python train.py --n_layer=9 --d_model=512 --n_head=4 --n_kv_head=4 --head_dim=128 --d_mlp=1344 --vocab_size=12234 --activation="swiglu" --norm="rmsnorm" --norm_place="pre" --norm_eps=1e-05 --positions="rope" --rope_base=10000.0 --rope_fraction=1.0 --qk_norm=false --attn_scale=0.0884 --bias="none" --tie_embeddings=false --parallel_block=false --init="uniform" --init_std_qkv=0.018 --init_std_o=0.018 --init_std_up=0.018 --init_std_down=0.0 --optimizer="muon" --lr=0.0102 --lr_mult_o=1.7 --lr_mult_down=1.5 --beta1=0.95 --lr_head=0.00658 --grad_clip=0.5 --warmup_steps=200 --schedule="cos" --final_lr_fraction=0.1 --batch_tokens=131072 --seq_len=512 --doc_mask=true --train_tokens=876700000 --steps=6689 --dataset="wikipedia_en"
MLP neurons of a small language model. Each row is named by its layer, matrix (down: output weights) and neuron, and shows model dimensions 170-233. Each number is 200 + 30 x the weight over its row's rms, rounded and kept within 0 to 999. A neuron's up and down rows have the sign that makes its largest values positive.
A block is one neuron, or neurons of one layer that tend to fire together. Before each block is what it responds to, as a language model described it from the Wikipedia text at the highest values.

Description: Auxiliary and infinitive slots
L3.down334,192,214,216,213,194,227,195,181,220,207,188,216,180,186,226,165,173,185,160,157,179,246,229,258,157,198,190,175,291,213,205,192,241,185,196,207,192,194,166,179,192,207,183,219,146,149,260,215,206,213,206,170,215,154,244,186,149,193,181,214,229,199,202,190
L3.down632,180,215,265,236,224,195,198,278,152,166,198,200,243,229,205,134,215,187,186,206,223,245,176,204,206,167,167,236,149,166,249,223,171,182,185,170,230,167,176,164,175,209,181,205,207,234,150,194,182,232,174,179,197,257,198,219,226,194,211,196,203,240,169,227
L3.down749,161,162,230,179,176,190,186,241,194,203,194,185,182,209,169,200,201,193,201,226,184,194,177,159,183,163,196,238,149,256,202,215,241,179,142,164,242,201,201,193,229,228,208,189,192,141,135,155,151,169,248,151,280,153,190,220,167,229,206,175,173,211,208,195
L3.down1264,253,221,180,225,202,175,225,153,174,186,220,195,215,199,166,213,162,143,160,212,211,190,211,247,147,173,240,225,191,210,197,272,234,208,135,192,213,145,186,182,224,161,200,171,248,177,151,228,205,222,191,179,261,159,218,291,273,202,177,222,216,159,216,251

Description: Temporal reference words
L2.down123,208,197,151,165,163,210,173,162,178,202,234,209,205,184,221,198,203,206,171,240,193,175,146,201,160,206,198,200,224,176,217,205,251,308,207,207,219,154,218,283,201,247,245,232,244,208,190,223,239,225,225,194,175,238,217,208,180,188,186,210,214,181,160,190

Description: Perfect-tense auxiliary have
L2.down716,239,197,169,210,255,231,174,197,203,198,232,215,188,192,197,176,227,191,185,178,230,184,196,254,236,252,174,215,155,238,227,215,233,170,181,178,158,140,204,197,199,174,152,154,233,215,190,206,193,276,190,233,197,209,177,164,225,273,231,215,172,204,220,198

Description: Auxiliary after subject
L5.down69,252,214,194,221,209,224,197,161,217,192,234,175,188,238,215,203,183,200,153,194,177,188,210,280,163,211,136,212,280,177,170,202,189,177,176,178,173,168,200,234,222,166,141,198,224,213,175,192,150,212,213,165,230,141,208,193,181,221,185,232,194,183,186,260
L5.down487,215,191,179,204,140,193,187,206,200,213,167,149,176,188,154,225,159,180,153,205,234,171,236,210,211,197,189,216,139,170,216,202,192,254,181,196,222,210,248,187,141,210,205,234,225,164,192,183,223,141,133,125,204,147,182,194,218,256,213,183,284,205,145,238
L5.down669,197,223,190,175,186,162,260,206,190,195,210,213,184,191,161,229,170,175,219,201,200,175,194,161,230,193,197,162,182,178,226,199,183,244,213,202,184,237,203,198,103,244,183,176,187,200,202,260,144,225,161,161,208,158,169,186,189,178,201,196,190,211,188,202
L5.down675,200,204,208,252,202,186,171,137,200,205,259,238,146,228,205,226,219,231,145,151,222,170,202,144,243,206,215,199,189,210,191,227,190,225,221,228,204,204,190,264,164,224,209,193,210,245,240,211,183,183,131,202,195,172,186,164,222,199,182,219,238,133,228,245
L5.down708,201,241,216,231,238,250,197,157,242,237,251,242,204,182,202,196,171,206,206,198,183,242,185,189,142,131,220,199,185,227,207,243,233,178,181,226,195,197,129,192,252,178,230,173,193,145,190,171,185,240,188,219,249,214,199,203,157,220,219,201,240,213,205,206
L5.down786,209,201,171,215,224,188,191,197,218,210,234,193,219,201,185,186,182,160,210,266,193,156,180,188,139,135,196,165,248,222,162,224,210,195,199,163,205,163,175,187,175,164,150,207,154,230,126,223,258,168,201,177,156,232,184,189,182,270,239,187,153,222,191,183
L5.down802,210,200,174,210,196,233,172,152,188,184,249,195,189,183,162,180,217,167,249,181,237,212,223,231,162,234,186,242,189,227,228,179,232,229,172,194,241,170,217,182,245,162,156,207,266,206,158,218,182,203,238,237,208,210,207,183,216,179,175,206,204,214,171,177
L5.down821,173,220,168,229,195,198,211,183,236,164,228,228,197,234,202,216,182,157,200,215,196,208,180,238,251,164,207,200,211,232,191,155,257,171,187,196,191,217,210,192,238,200,209,220,192,199,170,256,222,221,209,197,201,222,215,207,153,180,176,265,185,152,163,234
L5.down934,189,207,174,228,157,187,187,212,192,168,180,187,210,186,175,195,192,115,242,247,162,147,166,228,232,203,230,181,163,164,191,218,220,138,228,176,233,173,235,185,221,199,177,232,178,181,190,195,218,168,264,145,191,151,265,168,169,233,183,218,189,227,199,201
L5.down1047,176,249,180,199,206,163,218,190,201,232,171,192,170,191,157,173,219,219,147,213,234,188,184,252,188,205,175,209,218,165,175,199,237,237,152,174,251,165,203,245,243,184,206,242,180,203,172,212,229,231,231,202,224,212,216,206,197,122,195,205,192,180,185,202
L5.down1116,174,267,205,190,158,181,205,183,206,213,180,146,171,230,127,223,194,203,202,239,196,154,192,243,206,187,216,143,212,159,175,165,183,226,202,231,216,183,170,196,147,205,155,186,247,176,96,220,179,202,195,197,211,238,198,242,188,182,219,197,197,160,215,223
L5.down1132,201,226,212,231,158,233,195,223,203,252,154,185,197,214,160,141,205,227,206,172,207,174,210,213,224,206,154,180,222,191,129,167,183,214,198,249,216,209,194,202,205,250,242,206,198,198,215,216,223,214,182,176,218,202,189,166,152,239,174,198,200,220,178,181
L5.down1149,168,183,242,212,186,193,215,208,255,208,222,256,214,272,253,209,198,175,207,217,188,175,213,223,209,154,185,173,273,222,173,174,196,165,160,207,172,193,171,192,148,193,169,158,174,229,164,238,251,188,161,176,224,163,186,190,201,203,142,228,216,147,211,239
L5.down1173,175,220,202,217,186,265,190,191,196,203,215,219,151,158,243,228,227,161,223,231,180,199,163,173,169,190,167,199,184,243,209,183,242,183,160,214,171,232,227,181,190,250,208,198,179,212,185,205,271,198,159,233,238,190,256,213,220,188,188,191,160,217,150,181
L5.down1226,166,249,224,231,212,182,207,213,190,243,201,199,217,189,205,229,213,219,200,192,249,233,221,209,206,241,233,226,215,176,228,218,221,203,204,242,184,151,245,181,201,230,198,255,191,224,161,171,172,224,196,201,185,189,175,243,238,298,158,162,246,159,191,243
L5.down1329,206,181,157,175,193,274,241,217,130,206,212,208,198,240,163,236,167,195,219,180,216,208,264,215,237,163,180,236,238,218,173,185,165,183,195,230,191,225,191,184,181,199,178,207,213,212,222,162,196,183,165,218,228,208,206,251,237,144,156,157,183,198,197,227

Description: Syntax-breaking continuations
L3.down159,173,259,236,196,172,189,174,208,135,207,208,212,251,157,187,207,241,192,220,217,227,176,234,202,211,170,195,181,220,212,237,240,195,207,219,157,213,186,210,225,191,188,183,219,201,219,233,215,225,213,218,169,199,237,198,214,250,201,245,212,164,201,183,179
L3.down249,196,227,218,179,223,167,206,189,198,217,184,166,181,178,163,163,185,176,214,177,182,202,189,204,188,183,176,208,246,261,174,266,224,174,195,191,222,217,195,209,222,195,194,167,240,214,164,218,200,191,220,171,167,153,199,181,155,217,231,237,157,189,241,224
L3.down768,166,181,234,140,208,215,176,203,167,163,217,231,199,174,221,139,231,170,194,181,204,201,192,236,190,229,191,261,233,195,222,228,255,226,216,197,228,235,177,220,178,169,172,253,215,181,160,239,249,183,219,270,176,182,164,206,152,182,250,233,183,101,226,178
L3.down819,240,242,164,148,162,212,159,268,185,173,190,146,146,152,215,199,218,209,175,210,154,170,240,159,176,231,192,269,189,244,168,247,194,172,210,240,203,182,166,202,226,233,177,244,180,138,188,256,145,193,198,208,226,229,193,219,180,170,200,193,225,132,221,228

Description: Years in dates
L3.down104,202,252,244,191,186,161,159,167,227,187,214,191,215,221,198,242,216,151,239,209,235,183,233,199,187,106,224,237,195,150,198,193,181,189,212,167,136,165,215,177,249,173,208,272,184,212,208,202,166,228,244,182,197,204,198,200,204,194,185,209,177,214,174,208
L3.down282,222,263,203,184,203,184,248,198,181,233,224,192,176,217,243,221,174,182,231,207,157,207,180,187,204,182,250,303,215,180,180,196,222,199,190,197,215,169,223,235,208,182,231,195,215,183,223,198,174,260,211,183,194,224,237,182,242,253,189,183,159,234,212,241
L3.down699,164,213,235,237,203,255,180,172,131,255,214,215,217,189,203,223,181,171,228,220,201,175,239,192,230,164,236,171,179,219,206,216,233,194,215,186,232,201,226,217,137,225,227,211,186,218,168,229,187,191,190,215,203,183,229,229,205,251,218,239,231,223,189,188
L3.down1028,211,177,179,193,165,165,199,204,180,231,243,226,211,207,194,210,231,176,177,215,180,167,249,209,210,166,207,219,197,178,123,178,138,181,175,125,157,194,208,188,210,174,170,156,207,118,185,181,230,215,203,139,204,196,177,161,204,191,194,199,235,220,224,199

Description: Saint place-name prefixes
L3.down205,165,173,255,216,144,211,129,254,231,184,247,232,238,207,228,182,216,173,184,184,232,174,233,213,219,224,230,230,167,219,159,197,177,245,194,192,219,224,155,236,185,202,127,168,172,200,146,150,175,236,222,258,192,226,198,202,209,203,192,204,193,184,183,150
L3.down559,175,231,165,200,223,209,181,243,230,194,210,243,207,151,231,130,183,200,222,216,137,211,245,171,183,175,177,191,209,188,219,182,174,203,169,242,239,183,222,242,174,144,216,176,202,215,181,240,196,192,203,145,200,206,199,224,229,185,203,198,223,214,206,164
L3.down695,174,133,175,205,187,283,188,222,203,185,227,223,220,170,180,215,241,199,178,213,159,179,215,163,214,169,133,173,199,241,193,237,229,177,181,262,216,255,235,170,196,198,222,189,242,226,185,142,230,171,203,221,215,166,177,186,220,174,241,219,167,168,259,206
L3.down1238,222,236,210,173,172,209,209,212,185,193,207,212,221,199,230,233,202,215,215,231,211,164,182,211,211,150,169,239,201,197,193,155,207,189,225,212,122,179,185,207,126,198,219,230,237,179,205,221,226,173,224,236,191,194,262,168,237,185,156,196,165,182,196,225

Description: Years and place names
L5.down102,232,218,188,188,170,224,170,220,238,188,207,242,210,182,178,221,228,191,194,173,195,192,207,213,181,199,195,153,158,197,167,168,179,199,191,212,223,182,213,278,187,168,223,188,225,204,160,185,216,189,202,233,203,169,156,192,215,276,211,199,178,210,205,153
L5.down258,193,211,175,201,210,211,195,190,167,190,161,230,156,297,161,205,217,248,197,225,185,162,253,219,176,218,251,165,231,195,155,210,231,240,215,206,151,217,234,207,220,168,164,172,177,164,215,226,239,195,149,184,241,237,181,235,248,210,124,147,188,199,227,210
L5.down282,236,210,161,198,189,203,178,118,195,194,211,194,184,218,249,186,215,213,215,201,223,229,211,239,228,170,188,202,153,206,205,189,241,226,198,220,215,227,190,219,142,244,204,203,212,207,173,247,142,171,186,210,201,197,189,219,180,249,201,195,214,193,170,248
L5.down332,197,211,180,288,281,216,169,164,167,196,163,225,202,208,184,135,176,188,191,237,242,209,201,236,180,153,154,193,139,154,169,199,240,212,241,205,234,243,200,242,146,191,195,230,215,224,174,189,185,183,225,194,171,202,155,231,198,200,206,170,198,226,211,233
L5.down359,204,274,172,226,231,184,200,199,225,246,166,184,198,200,195,250,197,189,203,164,255,205,198,193,203,143,203,209,225,174,110,245,182,243,207,207,258,155,172,195,242,227,226,204,161,276,205,199,252,238,194,234,211,195,185,200,238,192,207,178,157,142,197,209
L5.down556,184,201,169,176,197,199,236,159,171,201,178,212,156,202,173,158,207,222,164,178,155,201,150,199,229,191,140,208,206,205,187,261,216,215,228,197,141,239,251,216,218,263,185,198,213,192,239,206,214,240,178,236,213,195,243,219,173,236,227,164,149,200,216,196
L5.down614,138,130,200,207,229,198,201,184,242,196,190,245,206,190,192,188,221,216,184,132,203,219,211,131,193,227,173,198,176,152,200,190,189,222,161,226,168,241,212,245,204,207,173,219,213,210,204,165,183,181,241,214,223,208,289,241,221,167,160,223,201,193,254,153
L5.down644,190,203,170,215,190,187,218,220,237,219,216,149,192,247,221,202,142,207,172,161,225,206,206,170,169,184,193,161,225,221,214,174,196,169,211,151,133,162,207,185,187,225,212,201,238,217,215,180,206,238,132,168,163,217,186,173,241,226,200,227,256,142,261,205
L5.down745,214,238,192,220,197,201,237,184,185,229,166,147,220,205,234,188,204,196,198,190,181,227,193,172,186,186,228,209,228,204,205,194,201,174,207,125,192,199,179,231,260,208,206,242,147,200,150,228,232,213,161,216,170,192,164,209,210,161,200,215,168,263,176,195
L5.down788,156,210,171,158,188,160,162,188,157,161,225,270,201,168,193,277,188,157,124,210,159,188,236,205,177,226,233,259,241,235,207,196,192,149,196,188,214,223,176,203,205,151,179,190,262,186,178,184,188,153,260,234,231,187,162,232,191,251,224,240,190,229,205,230
L5.down867,151,194,202,216,137,230,195,203,223,148,180,243,183,199,166,184,215,225,203,184,186,208,151,213,209,168,221,196,175,134,194,200,205,257,208,180,214,215,223,197,182,231,178,211,173,170,190,179,207,184,229,218,167,208,209,233,200,222,213,215,157,217,238,159
L5.down879,182,244,232,204,224,234,213,152,227,248,222,230,166,217,238,189,215,182,214,249,206,225,237,194,183,178,147,171,242,219,233,161,157,197,193,192,146,218,211,256,187,197,191,212,188,181,203,188,160,228,197,252,228,199,267,228,235,188,210,191,237,198,176,178
L5.down942,134,173,175,171,251,160,171,195,192,242,200,209,216,138,221,178,177,175,161,205,270,194,248,218,180,149,205,265,155,231,200,248,156,238,146,176,237,127,214,189,186,213,195,254,199,193,201,204,220,172,186,168,207,208,154,247,226,229,153,222,211,146,211,228
L5.down1015,210,199,227,192,184,210,201,217,210,196,220,239,187,201,192,200,243,175,179,179,200,226,256,170,253,203,175,168,209,249,218,212,213,218,121,223,210,169,181,202,237,162,169,192,193,197,140,176,165,196,168,130,202,188,186,238,249,262,194,236,186,176,201,158
L5.down1207,225,179,165,208,159,223,180,187,192,250,172,222,211,194,227,161,139,228,150,205,228,256,200,225,238,236,215,219,213,238,228,155,233,167,177,203,135,235,151,175,221,229,188,203,200,191,160,216,227,211,169,221,176,126,143,214,230,184,88,191,195,257,250,267
L5.down1297,197,219,190,180,226,201,144,242,202,169,215,204,213,203,202,229,223,209,205,173,239,227,239,209,170,197,216,153,230,220,168,237,159,199,152,233,178,257,210,179,182,223,211,172,226,204,174,184,236,173,204,202,227,148,242,261,163,230,187,205,152,180,219,211

Description: Time expression completion
L2.down1180,186,228,183,186,140,199,223,162,220,222,195,197,183,202,154,210,207,244,201,210,128,176,135,185,229,162,193,197,199,210,191,138,213,242,204,162,231,202,200,194,279,235,175,142,169,176,163,244,234,173,173,207,214,273,197,167,173,189,233,159,146,204,209,184

Description: Phrase-opening prepositions
L5.down98,190,179,183,175,237,116,172,178,230,171,194,182,214,209,250,233,230,195,160,263,215,210,173,200,158,201,212,229,257,258,174,192,144,209,200,210,182,178,175,247,202,152,194,172,234,215,165,187,177,212,222,196,203,246,139,214,167,169,184,187,196,160,199,220
L5.down376,161,150,223,235,204,204,206,240,211,249,215,159,175,195,223,245,183,172,146,196,233,186,197,274,194,230,176,210,203,202,174,188,165,242,194,190,201,239,159,184,177,212,218,226,202,180,224,197,182,198,176,238,188,251,236,187,184,216,182,169,158,214,237,179
L5.down420,187,241,206,211,213,175,230,215,179,228,243,223,217,222,192,198,231,170,210,227,200,199,220,172,166,195,135,212,206,171,157,181,215,215,193,216,251,211,192,215,159,221,195,173,167,193,186,213,186,252,218,165,192,214,203,149,212,193,224,204,210,232,172,196
L5.down422,155,293,239,175,113,254,202,219,208,237,199,200,149,171,185,204,237,196,208,240,214,142,252,191,161,223,236,239,172,244,185,234,244,208,224,245,230,195,212,217,228,206,231,181,184,166,220,197,283,218,217,179,249,221,195,203,173,190,193,216,200,226,187,163
L5.down596,216,283,201,137,194,176,255,246,207,238,194,159,255,204,223,181,193,207,207,123,232,237,286,266,210,238,195,144,218,205,173,139,172,214,166,224,211,249,220,201,218,257,199,217,235,175,182,169,143,185,156,211,161,204,196,186,241,208,211,249,227,202,242,166
L5.down609,147,202,234,176,231,154,193,253,216,201,183,220,179,158,151,205,207,232,192,139,244,275,207,217,205,163,196,171,239,225,189,229,170,206,155,195,131,155,238,297,238,180,168,148,266,200,190,190,207,180,207,215,244,168,225,163,154,216,170,173,196,189,210,175
L5.down610,209,209,219,219,249,195,179,259,189,180,189,206,171,165,217,194,216,215,169,189,142,193,175,218,210,149,222,165,214,184,174,196,199,158,179,277,204,180,137,184,247,185,221,231,184,163,206,213,201,231,223,260,246,208,212,235,199,169,187,192,209,142,194,202
L5.down635,153,178,170,156,190,172,203,226,244,191,168,141,191,228,240,203,238,178,114,197,207,215,194,202,197,225,150,225,200,214,224,229,198,191,146,156,189,169,243,195,216,190,211,219,248,200,193,167,177,183,201,206,245,185,208,207,196,234,234,211,141,228,185,225
L5.down703,208,237,218,176,225,223,163,217,152,238,179,196,194,173,154,212,227,171,178,182,202,212,179,191,239,196,244,200,181,235,234,216,223,160,227,217,179,216,192,242,236,213,197,209,176,172,248,216,169,248,186,171,223,227,260,211,173,220,220,210,143,224,234,174
L5.down707,211,212,217,187,184,198,201,204,182,206,164,213,205,172,195,228,160,200,213,118,196,194,202,144,230,189,259,196,264,178,143,199,249,201,239,205,205,200,175,217,220,182,200,235,245,219,226,243,207,184,264,226,227,193,263,213,207,176,196,258,187,214,195,257
L5.down984,225,246,218,188,242,212,193,213,187,197,204,266,173,222,225,217,219,235,183,202,189,188,238,216,218,186,180,181,208,224,209,247,217,205,159,194,190,145,180,200,177,200,220,238,188,167,192,213,215,226,206,227,221,232,227,200,198,219,237,211,208,165,234,197
L5.down1069,201,261,196,207,137,168,200,251,184,232,223,139,223,189,188,267,216,206,236,221,173,182,189,208,145,180,226,208,228,212,233,210,184,190,234,188,205,235,196,231,207,204,185,210,181,238,201,197,233,182,218,180,207,201,187,201,169,258,236,163,163,220,185,223
L5.down1083,157,206,228,197,170,190,222,233,196,211,215,247,197,185,226,235,165,185,229,223,173,208,211,226,216,185,196,168,200,221,191,187,176,188,257,239,191,155,188,251,218,178,200,213,218,236,167,159,230,194,164,202,202,231,197,185,187,137,181,231,200,204,203,198
L5.down1086,208,257,214,174,155,203,183,205,183,152,251,258,223,184,220,204,217,211,178,209,196,186,189,200,190,247,193,172,186,226,251,246,228,171,186,187,211,200,139,195,240,219,167,206,201,178,139,198,245,205,182,185,189,191,276,198,173,205,186,216,146,175,180,233
L5.down1183,182,224,191,160,217,251,240,208,206,199,178,229,202,210,176,255,179,186,190,176,228,205,226,229,197,170,196,222,153,191,231,190,158,202,230,170,213,238,203,170,177,226,205,222,205,160,184,216,170,175,213,190,179,118,199,212,194,217,210,189,237,177,218,189
L5.down1282,176,242,204,189,148,149,202,235,180,207,229,199,202,230,188,231,186,163,187,209,205,177,195,235,167,196,186,151,187,172,209,202,178,189,183,221,207,177,172,249,151,235,208,210,202,208,132,224,204,206,189,198,246,243,189,157,198,174,178,171,210,192,241,222

Description: Place/time prepositions on, in, at
L2.down873,180,237,196,189,165,246,162,191,205,231,191,208,194,200,193,207,222,199,223,218,208,209,197,181,227,181,190,229,206,208,230,174,180,221,143,231,176,164,179,238,246,225,198,196,234,145,193,195,244,208,173,215,217,223,233,170,179,200,225,206,187,168,202,168